{"norm": "rmsnorm", "parallel_block": false, "weight_decay": 0.08, "decay_fraction": 1.0, "decay_shape": "linear", "dataset": "wikipedia_en"}
MLP neurons of a small language model. Each row is named by its layer, matrix (gate and up: input weights) and neuron, and shows model dimensions 256-383. Each number is 128 + 24 x the weight over its row's rms, rounded and kept within 0 to 255. Numbers have three digits each. A neuron's up and down rows have the sign that makes its largest values positive.
A block is one neuron, or neurons of one layer that tend to fire together. After each block is what it responds to, as a language model described it from the Wikipedia text at the highest values.

L6.gate155:093154170121150119124133109157159130101128153092094098109111109103177098140054136150119140165127126100108111162111116138094125116128120113159095115142176138085085108164187127130097156128105145124118127141122116114119099107110076106159118117122118113150139142109133104127097161104098123116165126106115120154152131118122105114110085146110115133104150106118101126141099106150116114137131
L6.up155:163142145140099107141115142125099143112121143126116153125082109116122105130132147125128166129118149161104159097105076160132133179116136152122114195129100145136159105151150145169133147106094141102085103137113127135146081108138133122116131128141153150147123123119118124118157126147133135175080152127112127089108111174131120096116132133123133162107119121158149103093087074116136153159115
L6.gate233:144102129132093118179157136153161150112124090067101144119125127152158104111112082132146139150156123102146118144150121139120114114130069131143120179132146102089151144117131140131135197085129122171153117148119140149122121083131116121127149090108122156148112128131087146148088140171133157155118130161117134135144086112124113148097111137127116127117140109124129112149127131130136150119137
L6.up233:165131143102137145144113106125124107096113142142108130146130109139139083099134105172131143150127142177134159122165113143093106118138131164131121141104111104069149136126126129141096133068137160063145128150127110106122121135141141119102163130127131137147145125094141081094112096157088128121132145130165069144132144146172136123107110175172126095092170137152136130159146114133144119131147
L6.gate385:163104118099110117135132109128146112077117144065108105159102085136123081122152121159072121122118139123109097108106109132123114088120084097118149128119075111088191086116136130103096120158108151152135154155160106114162130104141097141090091106163116155137130111148093142115091135166141121150120109120118107138081114112134116169098098121131095123096145111134145090131134129125076110120114
L6.up385:091084165182126128176055147141059106197091113140138153122105147111140101088110157126134112098086150128146150100133124123131089126157066134139097102096157093160123153158156130143124156114141112140146135152098119131151121153088132075133120116149131120118173190114125124107125113111157077139122124095157141115089140100145135134103143146142114134186148130147130111157141145116163180136141
L6.gate394:131099142118151118098114137160151180128112135114100151116116109126114119109122167168101084115140151170153090116137100169153146125114078119109122105148112121113117120090127155098125145106149148151151114090131090126163131124133130102127110123112134152125127148121145185090124120116064085150117134120149147141105118172124129112111132130099173124101103150111111103096113096133096118111147
L6.up394:121079106145135101125143148147168119141127144106127103115109106105111116128122181113144127158129120201095132137105111114160132134120101157111156070172122106117111124144106128162088159069107141131162169122126172108163113146142122112139136074132132152153109152140124176096118108149054111135133164136155083154088115150121120096103158152156134101135122102103129109097126059117129123129104
L6.gate713:115137143132105129133154125142135134141120172112133138095125147119138088103137075112146150127157139116115111142176147145121149137162123156144143103150118172130098135111138129104086158142132126142121117094167124138132137090147120129132131079123112147150127074108164167097124117123081113173163145129113122147082130106122141085102096162102172123141115174131152109138157118106070149126113
L6.up713:116086140154123123135144161125123090145113148091122123078070123117107076067136129109128154134103094087166091120151143154113138120138089086111105111130152101124157149128137110108114085148095104143100101089091127133144111106142103127142127120126102091154112125090131123150165125143143143136108124080134171080141127115140151131137094149142134131143151130129151147130135123125142077145131
L6.gate726:132112125133108145124145134148118128139099151138118134161110133095118105124132175106128113159135096137098101168126102106109181159089100093155149064083127096123085152114128141089083131134153151081118139146061163130150160090068102132092098145138113143118093109116147104131133116104173125128118132129122125178125150125148101116150101134133169087150115135122102136115148124134125104102129
L6.up726:139112151117153146149150065090127100136095133168129098132114107096171113117144161135119129130119124138109107120140131161136130119140105117141122117118113107093134154156153144093096143130136096111122100102103123125092105149124112143130120107131124120160101081133160149115086105142087114129102117141139122145134122137139102094131122136121088185144086108116144087134114128141149115147082
L6.gate747:134146134092110134157163119105096136156159119113126126125106134105137121127162139089114146103119059109148062161138131114137144118118139127120127114173114107106135153089117143124146127151108144109084086131088145111119131088091138110098139157117109167135153129083135143117171111127173146134157135124080109089093134092122142137118078149103115125134098156103134159140150137103131115132145
L6.up747:183156105129132133131124153170113138085113131133124122130085152170098135105117131165113123138093150101129116094146115157146113179134104124123159120146166099111105121100111107104104153158148107110121135134116160145127119134135146121140136094107126141103134125086136062123127092130106103163133168106115094133146191105120109097125061164135140144106141107099118127176155158125120128135141
L6.gate765:154139144121148089093123076134087121121086159107115086077150136101122126108114155130133150160103083106095130118095185117113132109155153087147102134151116121099104104146122138148095132122175110125135114133099151113146085140105151108130158098128097141127134084140201162122143121150105135140107095150110179142121120123116110120095111115145163139121143116107144092066081110103097120090110
L6.up765:174124115127116127104119127133090134120110158150137141105093119103127093088127117117148092153143132124091130104158129150121148076145107178130156116162154112139116139047161174127096183142138136123092130124144113139101120106154154105168113126159097139149070117138106124117110116132113115123137143131136099138122094150107128155122151136126107155157145089108134127100121156104135140127116
Mid-word fragments, foreign names. Short letter fragments inside non-English proper names and words (Slavic, Hungarian, Indian, Nordic), e.g. Hr-v-atski, Kr-z-ysztof, K-ov-ács, Kolh-ap-ur.

L6.gate242:131129142148123143147081126084132125138153136111141120101135093128131142117108128086144109107123127111087085159143158130150130123107121077125161131161129133089095153113138131162153136113102136113092093083112103104120142148134138141129168149135142126073173126122115130126148153110126155107127095078108101078102100124144119102120119119160124127107079118143164111126113113166145108108129
L6.up242:145109119116084106118094139154105123147163118124129111124084116131131155158103132101147102156123110130129103127103098138148107070128115121155136133166118127114083155088127155156137108135167160136117135135118124140123112149085129155136171130104105121107188129106132157122135138142099125108130128075083142105102118140133164090091126122141128180138122110143125152132110147154132112088139
L6.gate266:134106149144120110131118121121147119147113107117105153145107124150096172128106104137102169096143142176098113144167134124191118134113126084135140135191107103093138175042126125122125173098166115133141139096150134115126120157101131166076108122169151164114108140138148123105096077137133123115153110129113133140139116135143111147092165099117161145116123102125135121167088145161131099138121
L6.up266:153130156136082142109138142069086135138127097127111122096117094093142137105129164130134123168113107121150118149088149151094116069107170108166125123170104103120088175108139101149110112102124150159104136145093132123159136149144175141150139150125123114106135095156128166124136185154083153125108102099078111070110074106123133104117109131130113152160117118111123143078119160128129123134098
L6.gate286:173125120086098117107157152131091164150142072100110141133144140142156122120133122083145142137137118131124097131076154160117115126139133089122137113128125099125087166077104176133111117116166100147106135164153129134144121173063133154118109143130111147131156108110133164137116150140108130091106104149060124111149099152103115110116142177164100159103163088147096103149138146131113079103136
L6.up286:136155093120128114123130137162123127161162098112123091104092103119156145159072131120133122138115118144130108164146128129133072172101129092106130090155124113151124159094108134141096103137172153131093128124110137128126122133118131118097152152108111158070166131126142121120117124133149105088123095092092117104084079132120112156101140097133150157121112112185106101125136133145120115093148
L6.gate424:135125104147131117102128142157102120126141136127138134089104107116107123109101151168136102121108162125143074154137076166170092125112156086143122112192136123084123160114046112131110122150119118122111101112105109169139139129124158097157116151117143142094113093160106141142134140065158141084108122114114131121075120108115134137097153091125124146136081128148162128111102141104108094145127
L6.up424:157123124117094155156147111115148139128129130122132074146112109194154156120092078156152115148116130114118124090108174108130140121120091133101116133147124120180135158178187156148107111165143120130138121114119134133122107134158086138134180061123161133074153155150144113114108145165111178157165139108131096148092123107117175119110116127131108089135130111109136144097149146143127114129143
L6.gate506:135123134115118156124110153103137146109086121135162096076104161138154138129113100106192104161091122098135086111119146155127112117137127113129132159179127126152099178124129112140133130177176113137098146119114122109159104169145136135110091155126115147117101116143122175130148148094133103121137146143094119123172166121099158124131158103135136142125106077137102148077127101139129099081159
L6.up506:127149107136124112135116161105172137128150144110123168112119100119113182086098118117145092122103117174147097144154123124163103107116138099105165165143084122086134195132138124170097132133130133114153142104097134085146093125128152163131181119119141129129145106131100126138142186143147144139081099099083149109106123089127138088110115114163137133144070110169153123108155114122131117092127
L6.gate559:133119161098134142093111127077166140153122084067168145119074091137160145102095145113144090142129145161108064137105173144128112081106124119101102181169118145099118192117122119172101121129121165097133115113160123132115129128123124103104115140130130119111141142164181119144118176096161166133140123109089129153105131135131110136074141095127129097116104114141105159143136112149110151094164
L6.up559:136123106116134124131122148114102152150125121104104129103101090101136145130139123109145133092085099132128134146143118138130061118113142096124145114189125114130089148101134113136086114141134104120082144164117124169112122126096148140129174128126181105114156151142112120137158155129139138091084102106099121089090106134132121121126111112154121151135122113149147103082133152165145138131134
L6.gate861:137114141158098157164158137103143148161109155131129123111137132113146141110172102118091105093105131145149138114118137109131161128160155115160150097169141089135121117121163173119100117131101158144104124103145167088137127133117122111100119079106116152128130122146094100100153122152116103142145157108170122107145073117118129113114165105106142106134135095137147143134083168114156121151128
L6.up861:162141116095129122134121134088104158118155118127130140100116151154141150156143168129099140136126178133141102134154147123107158110120133170153119132104086137117131120115110138095132124079144176157114172097115067128131145144131112109081081149149189108081107115122116152128150165162115164170135110145159143133144159125109148126130147158091146157108123110124113111109143165125130124108135
L6.gate933:140114156123162125076108101082190163078122109091132123125113134164149152114130137136137128118081144182089095130142137110170130120099128119105143172134119114100109174114114142114121138154132147141125144141099120126122135153164153118104119136113100097119183154156153133108115147142117147144143120158132109115082095133130110115074094109114148157116119127151119089112116102104145128087137
L6.up933:137125128156148139131077136096130138151140155097105123092065065134114156129097088107145144134103088171137098136139110126154085127154101119166162149185113118141118181085135133140108128136121161144149129120087095119137114142121118162125158151132166093090162139105125085161153142144131149097123085097104125111110085108129184145098127111171129143109087133136121116125133072136107114119141
Table row-end pipes. The closing pipe or last cell at the end of a row in wiki tables of sports stats, scores or election figures, just before a line break.

L4.gate367:171078159164125130129108121154143120141127130141149108137126140157173072126147107149111131143109170100173107141153076109136121150106112126115148115143113165097132161128132134105174153104189122120155082128109150104093128114101092131091152104132123109092124183122100151116154093102116151076129108146129110119155127163168151124157123171129108094097124110100118123160136137132115146159124
L4.up367:125114102112131091105125112092152098150162145125107096072105103148142119093123160132118168124100133104166136133128140189164173088151097119143135098168121115154109136142178136184123169121128140129137123174150112174147124176134092123140103090117088153161114099120115161107126119100144107120125114131123131131142153161099114144109172135167093091141157130181129101137140152122154104174144
L4.gate401:134106115108132102116147113110158185138153159149193119144110107108141164159106130129145123143124103111112111153168131117102110123087088107133136132154078114083134138130127153128119173135145104128172129147103115128120128146107123149116118139100147145096100110114137141170119093094133094117135134121129120123123117133131129140168100132156147103096137156119114120103133119131125073117172
L4.up401:160142124150129136135142126180117110127116172137182151133103109112133061078107157125132140150154146094131159103122156105110159135121106101149144090139107104105109135115152116155130115145160092092075133139148135110123144164176095074122136110127127117124115099118121158112151109113123134090068183164124105162133112124196064136113133119119182116132129101142150128141123149143127091107132
Table cell endings. Final token of a cell in wiki tables just before the | separator, mostly score or number digits like 0–1, 9.90, 1500m.

L2.gate35:149131122132082120132137147098141141135141077150102132116120105116126113090101113114137135126122154080104142117112142132075144147145123107132120101081126133157109120154094132147148131133170067088160136116175135162100116122144102071141133105130104159161104124084128080083136161134106132149137173110120153122178131167110114155138128140176074125118090132172126116126133099098112134102118
L2.up35:156145164139127134126141110150083109161078079148142147083093070137145140134069119099127153132144122115124116141122128098135142119165121116167150100115146181123161150090093097113090078143116148129090126105118150140124109143130133100120169126117169123064175164134085106130105148142145113110119133146095133129127116102129124113133135124095132114129114145104121115143129140135103130113094
L2.gate75:106103150156089124120151116075134125181106102135135127116138126163129129099125177111168115152136132133106098122132159140133139121129106155136115126121144085127119183116145091121089135135084107107147154176143172148175132091122130146129122129086116138132121157124140105126119128137153083092123108132119104124133121108128125169167106129114099188132133118107111097096110143142116130111145
L2.up75:085118150117136140152150087101116129071156118103127142140126079142112113096133136081121099156080130126136118156114119115139138088158128120143081118110130165114154118133120108085097113105131137108131100118127112165127148093099175128094162101089141154139143150142111104144121152120140085155134119174073123188110121107094083154128119143137152109147112150151158123117140102123152101148124
L2.gate169:137131160094134139142174108119137143176142082167089126087140147101126117116108133135160104174092122120126117131119127148109116150131098117117136155081127122048141144083092115103094158131140130151122081122105149124120127147153115099136170137148139129110142125111135135146148130124116119156121111137090151120105139116065134129143099161113141157140100133122080116143119102165125088095090
L2.up169:129136107108176107145123111156182097142146100134104088092076111093136123139094138107151105169127117129086140108112137123094118128092111123130117164049164128084079109104093101129132136125144111134120113138118118147153114134137149139180139137183133104141142125136129127102148164144086139168157117111118152134145135131107149130142121157133121122128124120104114119154116139136120069116116
L2.gate551:136126153139123094116151092118136127122145108145114149119167137142138110121152126095138138145104133073140113133186093074104100153111074144086091141116135128122148128114145138098095129099136126133152129165121082105152132141108154134134124106125123159114093112124106103104115142131161098163126140102112133169108099114135133149126163165098097123149132130086152147149105137173130111100170
L2.up551:133134117156110130117113152153081142150136120127137154080179131121108110081153097090110138167104118167155093112127106132144126127149110153118098135129145125136110109109133073129118121147129094149134148106147148157150091115120168127138144132154103188132110091118149108088127136157121127109134099155135167207163136147133136142166136181155139118092145119131153134099092092137149121125086
Word-continuation fragments. Non-initial pieces that complete a word: plural -s before a comma or period (tanks, costs, masks), inner syllables of Slavic/Hungarian surnames (Knush-ev-itsky, Ferencv-á-ros), and decimal digits before %.

L4.gate352:156142102132118164114126113101118182115122107149103145143107116115104085103133147155150108144127213143145109133143100169138105130133114156137091133115140133108138148140160144084138155116147117152129121112160134079161125114120137119124114130082116167193136146177179151113090128126117129135119132109124157166134170111118164149143128148127121128118110098148143108126106102119143126116139
L4.up352:134089117107162120129082169113105178121108129137139156105094067134138112109120137140106148147109137095136155174142119076120129107137137113131131124184121147158087152108145139133149093094160152119146132158131103123125088139105135103142132137147106108126166121078135158092119122152100102119177134167114147141139120137132163103169135103130115108167072156092088143102129159139145153131133
L4.gate689:108116143091095142151133114144127116152113168145119184099065089132109106083161099137112110156141122141152092185145119163130135127140075093149154087127147088081128156106087119090109123082139139151127138154110118154140091136120130039125135153119137123155124120114134164140076140110141096138178136104121123121113134136147144154124122154162115145152127156112156129114132105153091092116138
L4.up689:134123092130077111135120133157113103125156137113134111073088118157110085130141107120112143158149123154122144156123096141154091134133118133125163123122144091139129134128137115125089103155130096140123122143124136152130130089103110087160144131138145120150168131129122149155143131154135157119157160115129132184110150095123126155118113113128113133080149135106176120137153141083100094176162
Proper-name word endings. Final word-piece that completes a multi-token proper name, mostly personal or place names in lists, tables and prose (Hof-mann, Dar-win, Oc-on, Daug-av-a).

L2.gate419:144146155150151135168094131058119160164059114148154145152098114100131137124144128135154126100123110098137113112173128135118152135170127113147134157144183123138132121118123159155106082109142138139116155158087124140117101156127116130101110135134161124132146159113113138142142159150136145091150148150161144120109131128113184119127141123124113138128081126118110115100153150120167184107143
L2.up419:179091175171122091118135152080140142124139138125134131153127133135149128094143160164168071136156122102122133119134129147115137130118140124111119103135147125142181156098119095107145085122100143118089158141125122121120133072116123109088147123122095122121119193136169113167079103099146112107161126135131084096108155122146090095122124159100126143119108136158141164144131131167122142136111
L2.gate423:144141141130079115126114150105115144153126144162127147174177145118105087072174127135154117107119107107145114105147082128116116128105100128150097116121134148122141183127098183152079104103176137147120131157143113151141118126093133084097147103114117138102092134092153121146107109122139114123098103134186133099125121142125139100096150127123132155109116143165145099118115109145137136092126
L2.up423:136113169161153136147172152094141151143111098136117135104145102135135131130153131142115100138051125083109122160072132131131135110105099126084124145137177143152119141148131109146113116123151108123132164145107128161130072111113161131120142119116129134128122108130180102153132142144146101136136113125134135128154140151114173129110138093102126101160130145155114164147153114175142133149121
L2.gate951:158116142135146104152121117094143158134116142106123165155151146121111117116136132160140119098100109102125125126137118138115120098126112117138123092117174141115167144076138164139094068078139118122085151162118084144125122104129108089062133110103148129108117155134150110128098134150132129114143104107160125102118146142120179108117141116113130146148100139101140136125114116123121158117094
L2.up951:156144139135128122146172122092128151156073079163143117097167101112127111171159105119106139135101129135099138101142132133144123101147133116091099110127139111085145126163158139128140163130138120137104144107134140149083083128082121147107159118142138100157147133121157102134133137118159118125175135157135132171124143092167144132122108116140104122117095115145141162154167145103110127108141
L2.gate954:145123130139152155119134121135113160105118122112127160124127174097130146100148140146148127141138117138118125121109103164145136146146117122115079094155158112104167127141156139118126105062135148133127101137145101115146092126123176126086158144100145102140063143113120113156096155148107136110129124160145147107138142152145155103137137122163136114129084152141147096101100114122104163103069
L2.up954:125152114121150079170145161138115155105153157162105125108160092130113168159155147136130147137116092132135127161162131150136164115097124121160157121114158133132113120093148146126115125118118200121110157151149112141161135143114136086071134120103160095126122162103157114147092110103105088098152131141171118117141121136115145134144146154133139136131115158120125163099137119133098151094165
First-name endings. Final word-piece of a split personal first name or initial just before a surname, in lists, tables and credits, such as Lar|ry, Oli|ver, J|. (initial).

L6.gate102:124128132113133078129142146106141152144113154165145131152149132140118129098125090152129164125110119111186106099131107073152151102131140119113143093125104132085104175084136123149109109113143136129142070150100126115151126116112157087097185131165128168165070183141165115105098116113129143115160142176137120137144126098112094124097112115123134109095130140117161136087150112106144131098102
L6.up102:140133169121145130127147170110123146115122131133118144132148187145188152136118154151130157135128172084094085130097115156118141123101109114132145099105151111161067088140098086112168161174130145155108113144127134112185143085122141154127123164113148102119139144124142124116084178118108139116099113122128095130150122122106151121134121115137108131106123137126098146127129144122128123146063
L6.gate315:129159176132164154159117123136133115106154103159123094151157100166133111162142127120140091078145146117154100121113110128131121127124104144133119100091093093087092089138097154107160107133135176146157113112091141137115122116068125147084153162130129129120092164147146080130120115092139109103134117139129117121133080120147131142147081106087128154121132136103125181136113142127100159148144
L6.up315:140150149097158116115137125079165108097138150105132097140133095102094147139140074153106090137082122131174108140087130170123147137121139086051106119127110095098090123130131124135150140161142122114128131117125151144142117100083095134133142170134137112128166100110145116138111147124180123123136107093156124127163113142138118139129138110083117130145119140148118097128092139128146153096100
L6.gate391:122100186110135134159138113129150146108136115128093140111114125144141134149139088106111127109122135124140130117090111105092144156196155139129174113104143100169142144135129124129146138135149115089199121109143155141117109150127124153074126113119086098144165132147103097131121136121113136121106093126083141117131103121109155188182092165120095141127148165135146111132143094078152112091107
L6.up391:131122158122137128153112088122143154065102153113125111146118121146159070132137127157118172031150137154097116117115134165103132137168155104107074124091173143116146140112162143130080153134151133156137116082112150151114129104067126140086089167140118148118203140101155103138125120102118134135121170102138134141165141150087149155142113146121106108077102156114140146147089109122162142123109
L6.gate413:162117158138129157173068070157167134071108121124114099102095109162113138150119146128140143093151174120141144139166137131110130149079095121125121123109126128104111193148080151118138114116137121125123102141056136164140115095126136137153158152075130146135165169148152134120097166117097092127134132137151104101157129110148162124109155132135082107116095114153165137101082145161098109144112
L6.up413:121115146125123121146086139094129137128104123110168126128146164144082120078155144061116079156113139162141161138069167088154091134170149114093123166128174127162115097163098133094133148125100101155153126087096102123121109093112141119161126145152144110119122119139101097168126149182153113156150119134103094160078106085107142137145138076154156143122098116125118140101150132142126160154115
L6.gate499:153128101093166149150100132150117125140159122107133100169186095131122133141132137119163110100127129167130090146115163129097142115119101153120128118144152149102138140118133109137120109148120126090194149142095173121094115099126107105147159130110141150106169131132131128191161158104182113079117118122120116107119149120151141135160133113134123149140133108132133153188134109145132121133117
L6.up499:117090155156159126146161147166123109137139139149146121108121127116124129117144107113132127111076127161135173090117122163126112140134114131124117078130131149086095139116123178172138127108109106112117147114113111141120134104131151146124140112115114165130107134113119118150060103110159122121146132153177147147146125158151093110142109096099118116136109153082130154122114138131110173096145
L6.gate535:136128138110122131159144109128169137095101161133102122140142113154149147156093099122178127123133115129130126137115137158066131152158099142144136175123133105115122128126113107136103173082139154130173180141108112127093147145140099087106142096140110154135125129121083110124174126108153157091112132124111137115118140110093112123110150100127120096138090093129127138105097118089109122115134
L6.up535:122107095121137155152145155178088097156120150098143102116104068137164173121129135095173192147142098161126113113155128117079159138133116128101128112124095075169117109150114148124133111138148108114142160120139114080172123127164128155075108154156121115090124132163115129120109140136135123120141119128194142120113142124149138155129151136160129168120136154117126104125115145107143127129092
L6.gate750:138129142102142097111166131145147148105182101070093147141123120150157139146192118146137192074118136130168127100142152174128149168145124168099098099089158159121136103139102136145099117122115101136138149153133122149134125169105093119153118165139161135119173152159163123198126149110094142127129114136137137118123120127154077112114123130149117124069102134134129154118179128095138171111137
L6.up750:179112100120135129137140110103124123114129170103138125135165159149146168101137142099133105083097137110108136116132130110155208115159130109159137149165131136124121149086104138085117129135138070157150179115112142153117147115116155115099178156118125119126122121105083118105165157130135131071131148108129139112168145133137115130124117118141159170103120137151142163072106157092157113123101
L6.gate984:138136122098170173150103135103104121140143085099133151124148132079128136139121090099144105155137156121128113141132153129061189164153117127139126134114111141137127130132146135130101158085101104187124134091108113135121116165097119099106112079128083130130107142122148120157138131113142111156143123156139122097150123162112166096118170150144100094124104178118132115138089123114127137132161
L6.up984:147130115142080105140130164133117160141147137154148121147118157104138117124132129141174155145088149190081104114087118139140101103120108148129151138123134092108143141135127116101121117112168078129095136132148153141173124127138134132116146149105114123138110100167050119115196136148108138099107122104155133130147149117078122136149100170113127117117132123091116127082180120100176087149089
Narrative clause subject. Pronoun or final piece of a person's name (or ship) as clause subject right before its verb, as in "On 17 June, she", "Kendall", "Nixon".

L4.gate42:143126127167119135127084111109124158115107143127099131142142151142167133111145135112142107135092165092125110133106103091104172141116113110124118140111128138044127158127103088114118091098124117128148138148139113098104131123140135123116113140079134137127155115143164122129126102131103142101145085088127166108170113154108142180155131109110104129128106182124127112113134106138098097112134
L4.up42:167132098164160085151094121095105154126089143132105096123143153109117144103158079118142120119097164106094133166117132134116132118138087161127166102107157114120127165147109137114118118132168107212134162121094121166126149101128145114140111126126126151158147138155192128139139162120116160117137147102157116178174143169135133116168140118109109102130102128131130106150116111112139142113108
L4.gate492:151074106130133122193117144088072112143134150134132172111137138148130162095119124116112111151135134119125121124122136123128124089156092141104110131134137109151133121156127107122132102075133102158142124154102129123110124154132129092124148165131125148144118117151129115135106175145122138108127148082134116178164133136126114140127155102116105137142107151169169129122169110108090090085089
L4.up492:143150108093111107149098142160106125145111133108146159111119192116127134119124124108131133142099156119127114138140105117128127153093104124096098126139113155093153137142135111101144099126119093168189111124135116122142102129150124113126100085105134142171159098176099108136157135133108136133134113157120148137153099153094110111166107125126135121089126135174130105111141141101146136114101
Name-final subword pieces. Last word piece of a multi-token proper name, often a surname opening a sentence, just before a verb, pipe or parenthesis: Bukow-ski, Ad-ams, Ma-o.